{
  "vocab_size": 8192,
  "qk_norm": false,
  "attn_scale": 0.177,
  "bias": "none",
  "init_std_qkv": 0.0312,
  "lr": 0.00137,
  "beta2": 0.95,
  "lr_head": 0.00943,
  "seq_len": 512,
  "train_tokens": 160100000,
  "steps": 4432
}
MLP neurons of a small language model. Each row is named by its layer, matrix (down: output weights) and neuron, and shows model dimensions 0-191. Each number is 128 + 32 x the weight over its row's rms, rounded and kept within 0 to 255. Numbers have three digits each.
After each neuron's rows, "raises" lists the tokens whose logits its output raises most directly, leaving later layers aside.

L6.down18:138110119138195190136105093052136072119147149119117118137124171128104133037086163150129186180145110109173101124145125149168088106152142174126128093109196111087116088109164136167170143095144144152130129122159153108133175185159106161152133121132121124090150150097188149127047116102123168099142126127160128162168157118103094108135128163092132093143157073188121118159177140103119126116105029140147165131175092153093147123101126125142119080094108100193051133162157060127142107113107150208153098138064086170145052081123119133067073059209137112120114122168127167149129133159098172097
raises: "ally", "al", "izing", "ography", "ly"

L6.down378:096131126099188114151136185091181115125112188160152078098156144146160148098184198078100110093133134150153130158131144113149126133105124114139131137103125084170178086116150120143127110158113157111132109171145169064102163132136107081167111102137122151133152123157117118195151169141149133093120122143120134109113115189079125136134100146116112112121143116145126123108168183111186176120099129106131146129167171047136091094106118137098116141149044102105205151097114108132081119177159126130124080086138106099118122101119117131255174151143148113170083100092102103092130127197136160144
raises: "e", "s", "sion", "ship", "l"

L6.down505:105086108056161143105088156130104101173177088118167078089075127112110113135143142150139163135152121125181158108096102084131097108160130144152118100137154131134161151160111186150130129151184157137192079118123115159097084114176157141118105135110100170103142077166227149110077193142120137113167161232142132137128092111104162119089120087125118149133173171011129155129122124191103157104185149117074106141128105134105127138114144137108068156083108133121185191043138103137130140114167152124124087094058138179115136164056097112075115147103137096172123160133112083148143148130086156147
raises: ")", "):", "),", ").", ");"

L6.down105:109159124107124155117125148094155137109105100132085146124121143078123088163112152161141208095139138182096120119094139107110108157092121128111159141125178160138120139102112132111176089103140149179099107132118151071101145141161127126145152113113085167185094111155111147101128217134100143172167173162137112092095168102095135102114128161131180141130167133164101143128090174084155115093104083126176185186197130121111131140198129081080102155170177120083070143121102131145105125150067188150132092111099121048174106050139113134145091094091105111087191112102066135114110116108128134135
raises: "ly", "ised", "d", "ally", "ities"

L3.down900:138145108098084127156132087198122113163109156113151103104084253094104131127149108153149157131136111157173130091151084136099153123102133149118140160091131166179093078108118095128119130123056102113095153140121132141125153125106130103119134149133103083153081126132097080092160179096214141141101081147122179065162160125146099160196091145092096060191082103156169141097119136121092166112176110145091125113113105198048066199137162103082129123128150181078088176110176094147093092135131120118158139125135136167170147137108144164134115116154120136133105133136178180123139106155084128119
raises: " times", " hours", " days", " years", " months"

L6.down329:152206159084116100121106110074180150104144153169147122132132108175108099138126066188133096131164118092124110156130138066133087143153126133136121115117112136095107117124139100132101158107147138133146089146113138000169131184137104236120170145099157154067126158162139151130144126194106215146135178107133164133117190116109121117091097130057104093153171116148165109155111099086141115134132110157118180155120120180113154070140131126156131064187137123104119142127147113157135115157146133106090141095085148114088143133131117116084111090159121128160131125153142147147105153148202176113
raises: "ful", "ly", " of", ")", ");"

L6.down705:098147121112156161123164115115137143095147121136102149186133121102116156191076146136108151151092197123139092097151151103159083171130092175156124098129140130094114155104168148095152137112138090138134077132079108242086159097116150169177097204138080115119095168139117116099112090140164128120076184091148185166130132133076150116108113109131134055144120117191108098107129167172097101093160139150150136160139131127108078118111133115066138082103107154126134091188155118103139126133093141201144134150147188165163091141111122125087122138166113083156078072123170123141120122170143115112
raises: "|---|---|---|", "|", "|---|---|", "|---|", "---|---|---|---|"

L3.down468:137157101133136149118142173134114119124119178098110088108101173156152154145187107123139144105121097101161182098075117109164109152137180093164086101101043126113176096158167094107115164140084143131136125163110133096118138142092128183158139109133180101176115101122095101121111149111183131080115145155064134074105124064140105135121132109138105128121113121168117104165155130086157164131137209133128125184106133161065158160126173131130102071087120139165172106126114141151129174102181121092173111124136075125144098122129135137096155064098103088164106101093093125116177145202160195144
raises: "s", "sion", "rs", "sp", " Years"